From a checkpoint of a small transformer trained on Wikipedia: biases.
MLP neurons of a small language model. Each row is named by its layer, matrix (up: input weights) and neuron, and shows model dimensions 528-655. Each number is 50 + 10 x the weight over its row's rms, rounded and kept within 0 to 99.
After each neuron's rows, "fires after" lists the tokens most often just before its 100 highest values on Wikipedia text that the model never trained on.

L4.up3527:29 68 60 49 45 55 48 59 52 57 44 53 50 46 63 37 49 48 45 42 44 52 60 36 48 48 49 44 69 35 52 46 52 55 50 54 49 53 48 54 36 36 53 71 30 64 31 54 36 59 55 48 33 43 60 32 55 54 53 36 53 53 40 60 46 59 47 47 44 62 48 52 71 42 53 45 46 47 65 58 39 45 65 38 45 49 49 40 41 50 32 34 57 43 29 53 31 63 64 45 38 65 56 63 55 46 45 50 40 64 41 54 44 52 41 55 55 61 49 51 66 58 46 63 57 52 43 49
fires after: " ", "1", " al"

L4.up1827:50 57 49 38 49 45 40 51 51 37 42 40 68 33 40 55 47 54 40 43 54 48 34 69 53 52 59 46 56 40 53 57 35 48 48 37 54 40 32 72 63 44 42 47 56 52 37 50 51 63 48 52 62 57 39 34 64 61 53 56 59 31 46 46 40 42 50 56 51 43 58 48 55 55 45 57 60 59 55 55 37 52 59 53 54 51 67 51 51 62 47 50 52 66 48 49 42 59 47 62 43 47 34 51 60 43 39 52 76 56 72 49 37 53 47 60 52 58 50 54 40 65 51 73 53 58 43 46
fires after: " |", " resulted", " Set"

L4.up4213:40 52 51 49 48 47 72 41 52 51 46 54 44 50 50 52 41 52 49 34 55 31 64 58 49 48 74 54 55 34 46 59 67 49 43 75 54 55 51 60 45 51 54 47 53 55 42 49 50 54 60 59 39 40 35 49 66 37 54 37 62 61 42 42 46 67 55 47 65 48 42 58 49 44 42 61 45 40 40 77 41 50 55 44 57 48 34 49 62 51 47 62 43 40 40 60 48 51 48 39 49 48 65 44 59 60 55 54 46 49 69 41 56 28 50 41 35 45 46 49 47 67 58 63 52 50 57 65
fires after: ",", " "

L4.up2931:67 37 54 42 65 62 51 32 43 60 46 46 54 40 44 45 46 49 54 52 48 67 56 68 49 52 64 41 71 28 44 62 42 47 50 47 52 52 58 43 55 48 54 51 44 46 45 45 47 58 40 58 23 34 44 62 43 55 47 76 46 61 78 53 56 49 50 60 40 44 43 52 59 35 45 62 51 42 50 56 42 39 53 47 31 41 54 53 45 64 50 59 37 57 47 50 61 51 66 69 53 69 50 49 53 55 40 54 63 31 50 48 53 58 32 55 73 50 63 29 42 53 49 53 55 57 39 20
fires after: " ", " of", " a", " as", " in", " the"

L4.up3634:43 30 64 40 64 37 45 62 56 45 27 50 32 50 50 48 50 48 61 39 50 33 31 45 59 44 66 28 53 51 50 66 33 47 46 53 59 53 43 45 57 43 65 44 50 50 56 57 42 53 49 46 57 47 55 48 62 62 30 41 35 65 46 45 44 51 65 49 58 50 42 68 54 39 41 30 58 48 47 37 47 54 51 35 50 45 50 52 51 55 49 28 50 51 52 45 35 51 69 57 47 41 27 38 50 49 45 42 48 59 67 51 54 69 46 50 44 59 43 58 59 42 55 58 37 53 77 33
fires after: "\n", " (", " |", "."

L4.up2189:48 37 44 62 39 63 48 73 34 38 43 40 46 52 55 53 46 64 59 41 66 52 43 47 57 44 42 64 44 49 51 48 44 55 57 52 67 61 37 53 60 38 48 55 49 39 61 54 36 52 49 36 48 56 33 41 63 48 48 39 49 45 51 43 46 51 49 62 47 65 47 57 45 62 41 44 52 46 50 54 43 51 42 55 63 46 74 47 62 50 56 56 48 67 40 61 56 47 57 37 40 40 33 42 49 43 45 44 47 43 41 52 47 48 54 66 49 48 45 49 43 63 40 54 63 70 34 42
fires after: " |", "|", "-"

L4.up3654:55 53 60 41 50 53 51 57 31 48 70 45 36 61 48 52 55 45 47 50 42 58 55 60 51 28 45 37 46 47 56 68 45 36 59 47 54 64 57 43 53 44 44 51 52 44 64 53 41 55 49 13 35 45 28 66 70 54 65 45 48 57 43 49 57 47 62 42 64 47 39 52 43 52 51 46 42 41 49 51 41 33 54 63 56 44 39 30 49 49 30 54 42 67 38 40 49 59 54 58 52 36 44 57 53 46 51 55 51 68 38 68 43 45 53 59 51 40 45 48 46 45 34 56 46 52 31 47
fires after: " the", " of", " on", " to"

L4.up2645:51 44 60 45 47 44 50 50 38 55 43 62 56 54 48 44 60 44 38 55 53 51 42 37 47 61 53 53 38 42 60 47 61 44 55 62 52 42 60 43 45 56 34 52 44 54 70 63 44 50 55 46 52 84 47 42 69 34 52 46 45 41 37 54 56 53 51 55 63 47 49 72 56 41 39 62 48 58 47 34 54 74 47 44 48 61 45 46 47 41 86 41 62 67 34 60 38 72 50 39 38 47 45 55 64 55 62 44 55 46 53 57 59 64 57 51 62 56 59 59 53 50 49 43 42 47 47 45
fires after: ":", "\n", "|"

L4.up39:52 35 54 62 51 54 52 41 34 54 48 57 49 51 48 46 53 37 46 48 58 48 64 50 48 58 64 55 38 38 62 46 54 44 49 35 68 57 32 53 48 45 58 42 61 47 48 44 52 59 53 37 45 57 53 68 49 42 57 56 22 49 41 58 38 36 55 73 55 51 63 58 48 64 51 56 68 58 38 50 51 73 48 43 46 49 49 57 60 44 65 48 68 56 33 55 60 53 52 46 53 66 48 55 45 31 49 47 44 31 59 48 42 51 47 66 42 48 29 45 52 48 37 63 68 46 26 58
fires after: "\n", "|", " and", "'", " |"

L4.up2271:46 52 57 46 49 41 52 57 34 49 40 32 49 26 52 53 57 47 59 46 42 50 63 51 54 49 63 57 54 47 65 59 71 52 80 32 53 45 50 63 49 48 32 49 51 46 54 65 60 61 53 45 42 57 41 39 39 64 36 59 54 36 35 57 44 54 49 46 55 60 52 38 36 62 38 57 56 45 51 59 51 51 63 34 46 44 50 69 40 33 55 45 53 38 26 51 39 55 53 66 46 53 50 53 43 47 67 34 46 39 29 61 49 35 34 57 56 61 52 46 46 46 62 64 44 48 28 50
fires after: " ", "9", "°", "′", "2"

L4.up726:66 57 56 38 49 46 52 47 51 42 60 38 37 63 33 55 58 39 54 42 47 52 45 31 59 47 61 51 38 57 55 49 28 55 50 40 61 37 67 44 63 66 47 55 52 51 61 59 37 43 51 46 40 57 45 31 58 64 56 32 60 46 39 36 53 51 37 66 38 50 49 38 49 55 56 44 76 48 48 36 32 66 59 64 39 58 75 36 46 68 47 56 52 46 44 47 71 61 38 42 33 56 38 63 36 55 41 70 52 41 56 53 56 54 40 48 55 55 46 54 37 61 45 56 38 40 46 51
fires after: " the", " a", "-", " The"

L4.up3420:35 46 43 51 35 51 57 53 59 53 42 56 60 51 39 51 50 49 57 45 66 58 47 54 55 49 78 57 44 59 37 48 64 65 48 53 62 46 60 32 59 68 46 58 49 48 48 47 44 64 62 53 63 39 50 35 40 52 47 53 46 63 51 43 82 46 53 71 33 57 32 75 48 65 34 54 50 40 54 50 40 38 48 48 53 38 50 54 39 36 52 48 62 24 39 63 51 54 58 56 38 38 60 38 44 51 48 43 43 47 54 39 52 41 40 54 47 48 43 58 68 55 54 50 33 29 23 51
fires after: ",", " the", " is", " S", " are"

L4.up3069:37 46 55 62 53 47 45 57 39 50 66 54 41 58 39 57 43 46 46 51 35 54 47 42 49 46 53 60 41 49 55 50 49 51 34 57 37 49 72 58 51 51 44 54 50 41 43 30 47 31 61 47 37 51 52 49 52 61 54 52 38 37 63 53 54 35 56 40 45 39 40 71 54 64 37 50 60 54 43 44 52 54 44 58 49 42 33 46 50 53 50 48 46 47 46 60 62 42 47 42 43 74 56 48 42 51 49 52 37 43 66 44 45 49 61 45 44 64 53 62 46 71 49 64 36 47 64 42
fires after: "\n", "|", "==", " ", " \""

L4.up555:56 41 50 40 40 52 46 42 62 51 39 59 40 49 39 42 48 48 31 64 61 38 47 51 37 51 31 48 62 62 56 59 55 52 49 69 38 59 51 41 41 49 35 51 52 53 74 43 41 58 67 37 48 47 51 52 54 63 49 49 42 36 47 54 55 54 53 47 50 56 28 51 42 57 52 50 41 27 41 61 51 47 44 40 30 39 35 50 44 62 43 47 53 51 47 55 60 65 54 64 44 53 49 64 48 50 47 42 46 53 51 42 54 44 59 64 37 35 51 48 71 45 62 61 31 56 50 42
fires after: " the", " in", "In", " of"

L4.up2623:39 52 50 51 44 38 65 36 38 53 39 60 41 54 41 36 45 53 77 41 28 42 58 40 48 51 65 63 48 65 56 45 58 40 38 38 51 51 69 56 50 17 58 32 53 49 57 57 53 48 42 43 45 44 43 54 46 43 58 42 68 50 56 52 37 68 14 48 51 50 48 34 66 48 62 61 43 51 48 49 48 56 53 46 44 62 59 39 22 75 61 60 54 47 61 38 69 62 50 57 45 49 45 63 44 59 47 58 48 51 59 56 44 78 30 34 48 49 36 43 46 56 53 48 55 63 43 57
fires after: "0", "\n", "lor", " |", " of"

L4.up76:45 58 38 42 48 57 44 56 44 54 51 63 40 50 37 63 38 58 55 52 60 44 41 46 36 50 78 44 47 52 39 67 52 55 61 47 68 56 44 45 57 55 45 55 64 54 48 61 46 38 54 53 44 48 43 63 48 53 34 72 25 45 52 59 51 44 64 32 42 52 40 59 61 62 63 60 50 41 60 55 71 51 60 39 61 58 61 70 47 55 46 58 46 57 40 54 47 57 35 54 53 28 65 56 46 47 58 55 39 52 48 61 39 36 50 54 59 60 58 59 47 57 41 45 41 61 39 41
fires after: "0", "5", "2", "4", "8", "3"

L4.up2541:40 60 86 34 44 40 39 53 49 65 53 42 53 43 35 59 40 60 52 40 51 25 22 50 46 41 52 44 63 46 51 51 50 60 43 52 52 62 45 48 40 61 42 57 60 50 49 62 59 53 67 66 46 35 41 38 45 52 43 38 54 51 32 67 46 70 43 71 52 47 50 63 53 64 54 43 48 56 44 38 43 45 50 58 60 63 62 50 49 51 48 49 53 43 48 28 21 58 69 42 45 51 48 30 53 53 57 56 59 54 46 43 65 75 48 39 65 57 50 34 49 46 46 52 45 62 52 31
fires after: ",", ";", " (", "—", " |", " the"

L4.up3972:41 45 55 34 44 49 57 64 53 53 44 60 46 54 63 49 35 67 66 55 50 66 59 50 53 44 56 38 44 47 36 42 57 53 58 46 60 44 47 50 47 62 43 53 45 41 61 63 56 41 47 74 41 51 41 61 29 51 59 45 61 59 39 40 27 43 47 67 57 73 63 41 46 48 48 56 38 44 54 40 46 61 29 50 74 41 54 46 38 62 45 43 52 42 42 54 51 48 46 49 42 68 43 58 52 49 62 56 59 47 57 53 48 76 46 50 36 67 53 48 43 43 45 64 54 51 55 39
fires after: ".", "\n", "-"

L4.up2970:60 45 29 61 57 50 52 69 51 28 37 55 61 53 67 66 52 63 59 37 43 38 30 51 26 53 42 63 74 42 54 59 59 37 57 57 50 55 63 59 49 39 60 64 44 66 41 43 54 49 54 51 40 47 42 41 42 50 51 58 47 26 54 28 62 43 41 43 45 53 34 38 51 53 50 51 63 66 43 60 41 42 50 61 54 24 46 58 37 61 53 62 53 54 56 41 59 51 43 54 54 63 47 45 51 35 52 69 49 57 56 52 41 46 35 49 56 41 53 55 58 55 52 51 53 45 39 50
fires after: " |", " %", "n"

L4.up2510:40 61 49 35 55 43 51 32 58 57 59 52 51 52 55 55 55 75 62 42 49 56 43 34 60 45 41 57 40 35 41 64 52 58 49 55 58 47 48 46 40 59 37 52 39 47 43 35 53 39 41 51 54 54 61 49 60 45 69 49 32 34 47 56 48 45 80 59 39 52 37 35 46 49 48 55 44 46 45 40 37 36 54 61 46 53 45 46 47 59 44 52 67 44 43 59 44 52 41 45 42 54 55 58 41 50 44 54 59 35 45 65 30 50 55 46 53 54 52 39 57 51 55 67 38 57 43 46
fires after: " the", "),", ".", "7", " a", "6"

L4.up1209:61 28 61 37 63 45 65 45 42 37 52 47 41 50 40 47 44 45 43 54 47 41 43 30 76 35 45 59 50 65 56 56 31 42 45 54 42 43 42 54 54 45 49 53 38 58 54 47 31 41 48 49 50 49 67 57 45 43 41 38 52 61 60 50 56 58 51 53 53 60 33 62 58 48 62 55 47 33 54 45 44 46 46 49 42 64 49 47 53 55 58 55 38 28 47 57 38 62 54 36 56 37 55 42 41 46 58 35 48 34 63 50 45 52 58 56 54 54 48 61 22 61 56 69 37 55 43 62
fires after: " and", " the", " of", "'", "-"

L4.up662:62 61 49 57 70 51 47 61 42 57 54 50 48 41 56 53 50 54 39 59 48 60 59 61 45 49 62 31 74 50 50 51 31 38 39 38 46 33 49 46 27 50 69 51 43 31 56 30 56 60 47 43 40 36 62 42 56 64 37 59 36 47 58 47 55 41 61 45 49 64 34 55 59 38 55 49 38 42 30 48 47 61 55 34 37 44 50 21 34 52 38 56 48 73 42 55 45 35 59 56 49 66 54 59 38 41 63 53 54 41 54 29 42 45 58 31 43 63 62 46 59 38 53 65 58 55 46 57
fires after: "1", " "

L4.up4283:30 38 40 39 44 49 48 52 51 55 58 49 54 53 50 37 54 42 49 51 50 44 47 43 40 46 75 51 39 62 34 45 50 57 52 57 36 57 46 52 48 46 52 65 48 52 50 52 39 52 50 51 44 52 56 50 53 30 47 67 51 37 57 42 51 57 53 58 48 39 48 33 65 45 52 44 36 52 49 77 61 47 45 43 59 39 46 56 67 44 50 53 37 54 29 55 83 41 21 48 53 41 68 41 45 46 58 45 33 42 50 52 53 49 57 56 54 55 52 73 44 48 58 41 41 44 53 57
fires after: "9", "0", "."

L4.up4083:47 62 45 53 39 56 53 63 59 42 61 53 50 44 48 54 70 63 49 63 34 59 32 10 43 39 44 50 46 55 61 45 55 57 46 52 52 61 41 52 35 50 52 56 41 39 65 38 54 46 52 54 47 40 43 55 26 64 66 47 52 55 43 62 46 56 33 43 67 49 47 56 56 34 58 46 58 58 44 58 58 45 37 44 32 39 26 30 45 50 37 36 37 52 50 58 64 76 42 41 41 57 32 69 62 38 62 48 48 46 50 48 62 47 45 41 40 44 50 35 46 48 77 57 54 55 47 35
fires after: " ", "1", "0", " (", ".", "–"

L4.up294:56 62 45 53 57 38 54 65 50 59 56 57 37 45 28 44 36 64 46 60 46 51 56 40 64 48 40 61 45 54 56 60 67 51 25 46 46 57 49 40 65 34 59 56 68 51 60 38 51 43 59 57 57 35 40 34 58 43 42 48 44 63 40 57 55 26 47 52 47 43 41 45 62 36 29 53 57 47 56 54 53 48 48 55 68 60 49 58 38 46 49 42 34 56 55 41 45 57 48 52 44 59 38 59 32 61 46 41 43 47 36 45 48 48 44 44 64 37 39 51 59 39 38 67 36 52 59 57
fires after: "1"

L4.up1090:36 41 49 70 41 40 32 55 53 47 51 55 45 47 50 35 60 30 43 54 47 57 36 48 57 66 45 55 42 54 49 46 46 70 49 56 59 43 47 27 43 52 47 44 59 35 54 45 41 28 58 45 47 51 53 33 57 56 79 52 50 54 47 31 38 47 44 58 47 46 65 38 43 63 51 47 48 40 57 45 55 62 57 55 70 39 52 35 49 71 37 31 40 54 49 47 44 52 42 47 49 51 38 54 43 35 43 31 44 56 73 51 39 50 65 52 46 48 52 60 55 50 68 32 26 43 53 56
fires after: " the", "s", " his", " The", " their"

L4.up1962:38 64 63 53 55 43 59 23 73 49 46 47 55 54 44 34 54 51 71 47 45 60 51 47 52 38 50 61 45 45 66 58 40 55 43 43 59 67 47 67 49 47 62 68 48 41 59 56 47 36 53 27 47 68 54 36 48 45 50 49 58 39 51 67 47 45 42 61 48 43 46 46 58 53 30 50 62 58 49 51 35 49 50 43 55 52 44 53 51 44 48 51 54 33 42 59 49 64 42 39 52 56 49 35 35 50 38 48 53 54 56 60 49 36 38 35 49 33 57 36 60 58 45 47 37 66 56 47
fires after: " an", " the", " most", " a", "s", " one"

L4.up2569:65 58 67 44 26 59 53 56 68 58 29 40 51 37 43 68 56 42 36 46 55 59 43 32 59 53 40 61 65 44 63 52 55 63 49 52 33 51 50 50 54 53 51 64 50 79 43 55 35 45 57 54 43 38 50 47 48 50 51 43 55 49 57 56 46 43 46 42 49 26 43 60 62 54 31 62 53 40 40 53 38 56 50 52 49 48 56 62 46 60 57 46 51 41 54 64 34 64 52 35 49 59 60 44 63 54 56 57 57 46 52 53 61 56 50 50 63 65 45 46 51 57 49 62 65 43 61 35
fires after: "1", "2"

L4.up2916:43 47 29 56 27 38 55 59 54 50 52 43 60 44 35 40 42 59 38 58 49 69 44 26 59 66 32 33 45 37 75 59 41 39 49 50 53 49 42 50 69 51 72 51 58 47 50 26 50 60 48 54 20 46 41 35 56 45 60 50 46 45 44 52 51 66 41 56 41 49 32 55 58 52 68 52 62 47 59 58 61 61 50 44 41 58 44 49 67 60 41 44 53 37 46 55 44 63 70 48 39 68 57 69 42 53 68 36 43 64 41 41 62 49 58 59 72 42 42 50 50 49 57 58 57 63 54 61
fires after: "1", "2", " "

L4.up470:27 51 26 46 50 40 45 59 56 51 59 42 35 47 62 50 47 63 50 54 43 53 48 57 53 52 57 50 42 46 50 42 68 52 52 46 57 41 69 54 54 51 51 55 42 36 35 46 37 34 38 61 39 56 56 50 49 56 54 40 27 41 45 60 46 39 63 29 56 50 57 46 63 52 60 46 46 63 44 47 47 56 54 43 64 36 63 36 59 59 59 72 54 61 46 49 35 58 37 41 55 63 40 72 38 55 61 56 55 51 35 55 45 48 47 36 36 57 55 49 20 41 48 55 65 55 53 22
fires after: ".", " (", "-", ")"

L4.up898:53 53 48 56 60 51 37 52 49 42 44 61 53 48 44 48 74 49 52 20 24 41 50 44 42 62 47 55 51 57 44 52 52 56 46 55 61 50 45 74 36 42 56 53 45 52 39 46 70 55 43 63 51 72 50 59 30 30 50 50 48 45 64 43 53 53 47 45 51 31 39 42 44 47 46 55 43 60 56 57 54 42 51 33 51 41 27 51 58 61 57 54 58 51 47 69 66 64 22 55 39 36 43 28 58 40 66 65 33 47 57 38 69 38 38 32 43 60 41 68 23 49 54 55 55 71 53 66
fires after: " ", " |"

L4.up4565:41 42 62 47 45 56 52 60 62 53 44 45 57 48 38 57 47 51 51 34 53 29 46 58 40 60 46 55 40 76 43 63 46 47 48 41 50 49 62 53 42 56 47 39 37 59 43 57 56 50 37 43 60 58 41 45 45 62 44 38 71 41 23 39 44 48 35 65 34 46 44 48 43 36 62 40 43 56 58 64 27 62 58 44 61 48 47 54 65 45 47 63 63 33 60 38 42 50 39 59 61 51 60 52 45 51 36 35 66 44 45 45 61 63 47 45 66 56 55 28 40 54 51 50 55 65 43 55
fires after: ".", "\n", ",", ")."

L4.up4087:30 43 40 41 53 48 44 61 57 63 43 52 48 44 61 37 39 83 50 41 54 49 43 60 51 54 53 39 63 56 33 35 43 47 44 50 43 51 56 46 53 44 42 59 50 38 46 53 38 57 57 74 50 44 68 56 36 57 55 46 56 52 45 57 54 46 72 45 65 68 59 45 65 54 47 56 58 48 53 59 46 32 55 68 53 45 48 45 46 36 49 65 43 64 39 28 53 57 47 54 62 46 59 49 42 40 43 37 45 55 49 45 75 51 33 43 41 61 50 54 30 39 51 47 51 43 43 60
fires after: "9", "8", ".", " (", "–"

L4.up2354:54 50 58 45 51 60 49 48 46 60 36 63 40 74 44 38 45 65 47 51 59 49 49 50 41 69 43 42 60 61 64 44 51 51 35 48 38 54 70 52 48 56 48 39 51 61 64 59 65 43 73 37 45 48 39 57 52 43 46 39 64 56 34 55 72 52 43 61 47 47 54 39 48 60 47 51 60 63 51 29 43 57 45 56 64 41 38 49 55 44 54 48 38 64 51 72 52 47 35 55 41 66 77 47 64 47 52 41 60 52 74 49 66 63 45 62 40 43 39 56 40 44 46 46 49 67 44 45
fires after: "\n", "-", "=="

L4.up3561:27 68 49 36 52 42 53 59 55 41 54 59 51 58 44 45 49 62 54 43 59 48 50 55 28 54 65 46 70 22 47 51 55 47 39 55 49 62 77 45 50 70 57 46 45 39 53 45 37 53 54 49 38 55 53 54 44 78 57 43 42 42 66 50 37 45 56 54 49 48 51 52 50 53 47 41 50 47 44 54 47 30 53 60 47 40 42 54 44 47 63 48 50 42 42 50 56 51 49 48 58 38 48 60 50 78 50 51 44 48 51 53 49 56 60 31 58 47 51 58 43 56 46 46 36 50 50 69
fires after: "\n", " (", " \""

L4.up514:52 38 42 76 43 53 60 63 60 44 56 46 46 55 44 55 59 50 70 35 29 72 48 57 48 43 44 46 55 66 55 35 61 56 56 47 62 55 47 40 43 57 55 51 30 52 35 66 51 48 73 58 49 57 58 69 44 74 49 55 53 41 41 63 65 47 51 40 43 52 55 52 36 65 30 53 51 56 47 51 66 37 60 69 59 28 44 54 46 43 63 49 57 52 55 62 52 54 63 37 42 50 59 47 31 47 34 49 37 49 67 50 59 63 28 54 37 49 40 37 43 46 32 54 41 39 46 47
fires after: " the", " an", " a", "|", " are", " is"

L4.up4483:36 52 47 45 43 57 58 53 52 44 32 49 46 55 49 58 57 55 37 59 51 60 39 54 56 54 29 43 40 35 37 65 45 47 51 79 59 61 55 59 54 51 36 45 44 41 54 53 48 47 53 47 51 44 59 46 44 55 39 50 45 41 50 37 56 52 38 60 42 29 55 50 26 63 48 37 61 61 57 43 31 58 54 29 55 38 62 50 51 68 36 38 69 44 34 60 65 19 41 47 51 45 61 44 46 52 41 46 40 54 45 34 41 52 44 54 65 42 60 26 61 59 48 65 44 45 39 46
fires after: " the", "As", " As"

L4.up1087:35 47 72 45 56 54 46 52 46 46 72 41 62 61 58 41 43 62 38 57 44 46 51 44 51 52 69 54 34 63 32 57 33 52 65 46 67 53 41 54 62 48 55 59 53 48 64 57 60 53 55 35 38 57 36 44 54 50 58 45 68 54 63 50 62 40 53 39 61 44 68 42 50 47 46 27 58 50 48 46 53 37 45 44 54 65 44 50 52 28 41 59 51 47 39 70 54 58 26 50 44 50 62 59 55 55 41 53 53 38 58 53 54 56 56 48 43 47 50 54 44 33 34 42 39 50 46 40
fires after: "\n", " Party", ".", " Title", " Date"

L4.up14:47 50 42 42 60 48 44 48 58 46 58 54 35 54 40 57 56 67 63 49 42 52 55 55 47 63 49 33 56 41 36 58 47 49 37 67 53 47 59 44 50 60 59 59 41 33 39 50 53 62 44 53 48 58 61 45 46 57 60 56 61 41 53 31 55 35 59 32 42 54 57 72 67 60 45 37 62 52 73 42 53 31 61 47 37 48 38 33 22 62 53 44 44 42 55 49 36 60 37 53 50 62 48 45 39 54 57 38 62 59 56 52 57 61 45 56 53 41 48 59 45 42 54 54 82 63 42 56
fires after: " (", "\n", " \"", "-", " ", "==="

L4.up4383:55 70 43 54 52 51 41 58 45 52 65 47 45 55 51 43 45 46 14 68 29 54 70 47 50 67 43 59 56 62 55 49 52 62 46 60 46 50 49 45 56 49 63 40 60 55 62 48 40 56 61 64 59 32 37 58 55 62 62 59 44 37 54 50 36 32 69 49 49 57 61 38 46 42 54 40 56 56 48 55 45 39 53 45 48 33 39 33 51 68 49 54 64 60 59 52 45 66 45 26 54 56 42 48 30 52 40 53 60 56 51 57 68 36 42 15 47 40 79 54 52 43 41 64 44 51 41 49
fires after: "8", "5", "3", "1"

L4.up3381:38 70 43 44 44 66 64 49 41 56 48 73 42 51 30 57 55 53 47 62 60 63 47 36 68 80 46 31 45 61 76 43 46 71 48 39 35 71 34 60 59 57 42 52 56 50 24 60 58 53 56 45 30 58 42 38 61 61 47 47 53 53 25 49 58 53 51 41 58 51 40 52 41 42 52 67 42 60 52 60 58 51 57 51 46 64 31 53 39 53 56 39 60 45 38 52 50 40 43 46 49 57 51 45 43 53 54 35 48 48 51 33 50 35 55 45 57 52 65 47 50 41 30 81 44 50 54 48
fires after: "1", " (", " re"

L4.up1526:46 34 36 53 65 51 45 54 60 42 53 47 53 68 50 47 44 37 44 54 67 48 36 49 44 51 45 50 54 55 57 47 50 52 54 55 53 29 56 74 56 53 54 47 60 54 46 33 53 44 51 53 39 59 65 42 49 61 55 55 62 47 41 47 48 31 37 47 49 47 50 49 39 45 68 40 73 60 45 54 59 45 50 59 65 44 42 50 73 70 62 40 49 51 40 43 32 52 36 56 60 57 61 50 42 53 41 41 44 43 68 73 73 56 50 43 54 44 53 45 39 52 43 59 39 48 58 48
fires after: " the", " all", " The"

L4.up246:57 50 63 63 43 57 57 56 63 51 47 55 45 37 39 50 63 55 43 60 35 63 33 54 40 49 43 42 53 43 58 60 40 51 45 26 37 53 38 39 38 64 45 38 33 60 52 49 49 56 50 40 41 51 54 68 35 37 41 41 39 47 61 53 48 51 47 55 31 37 38 50 45 41 45 29 46 73 55 60 52 52 39 52 65 68 34 53 58 55 67 38 36 55 47 51 26 44 59 57 55 47 40 67 60 52 50 61 56 52 59 69 43 44 55 56 36 63 55 47 40 54 50 47 33 44 26 51
fires after: " that", " which", " had", " to", " who", " they"

L4.up3963:41 37 49 60 60 54 28 67 54 52 65 42 49 51 44 52 60 45 65 54 56 73 36 63 64 51 54 58 49 47 61 44 52 47 47 48 55 36 41 43 34 67 40 44 63 50 50 40 53 35 62 35 54 32 68 58 54 54 68 55 40 50 40 22 50 43 59 42 55 36 36 42 63 38 49 44 60 38 62 51 63 40 44 49 54 62 51 43 50 57 65 57 45 28 46 64 44 51 52 37 70 50 53 55 33 50 39 48 46 46 61 52 43 47 53 51 51 71 45 37 44 41 41 53 47 40 50 41
fires after: " the", " It", " World", " The"

L4.up2615:65 53 66 53 38 35 49 50 49 54 31 53 40 63 37 46 49 67 37 45 53 52 35 54 35 36 56 57 42 68 60 40 50 49 28 33 50 50 68 41 44 64 60 39 69 41 39 37 46 67 51 41 44 49 31 39 41 52 34 53 53 39 62 53 69 47 58 55 48 47 43 57 49 54 49 44 71 46 48 55 43 27 57 52 38 37 60 63 52 54 43 55 41 56 46 58 62 40 54 46 54 51 61 43 46 52 33 40 46 55 38 40 44 63 55 37 32 71 53 39 57 63 48 39 50 41 46 47
fires after: "-", " feature", " GNIS", "\n"

L4.up819:55 37 41 55 54 49 32 55 60 63 48 32 62 39 54 40 39 48 50 30 54 67 36 65 37 43 63 43 58 53 35 64 54 64 52 51 59 52 45 56 49 72 42 56 55 68 51 46 58 62 64 42 39 58 73 60 42 58 41 50 59 34 68 58 40 36 49 51 47 43 55 60 63 40 69 42 36 58 28 47 71 60 48 64 56 56 43 49 40 51 61 51 72 49 65 70 48 53 49 53 49 54 58 51 61 53 42 53 52 39 51 54 49 49 52 57 53 53 46 29 53 42 56 55 52 54 23 36
fires after: " the", " to", " which"

L4.up3545:48 51 56 54 40 58 62 65 41 36 66 50 36 37 37 73 43 63 63 45 46 64 67 48 55 51 35 50 48 34 53 71 58 57 48 54 58 56 45 41 57 38 60 44 42 73 61 44 58 44 63 49 58 53 46 42 67 45 44 27 55 59 41 54 43 55 53 51 57 56 42 21 51 30 69 56 46 47 43 41 61 54 43 34 45 55 46 43 54 38 36 54 51 53 43 36 42 56 38 48 32 46 49 27 46 46 50 55 45 57 56 45 52 63 41 39 51 58 52 61 37 61 50 58 47 46 52 45
fires after: " ", "1", "-", "–"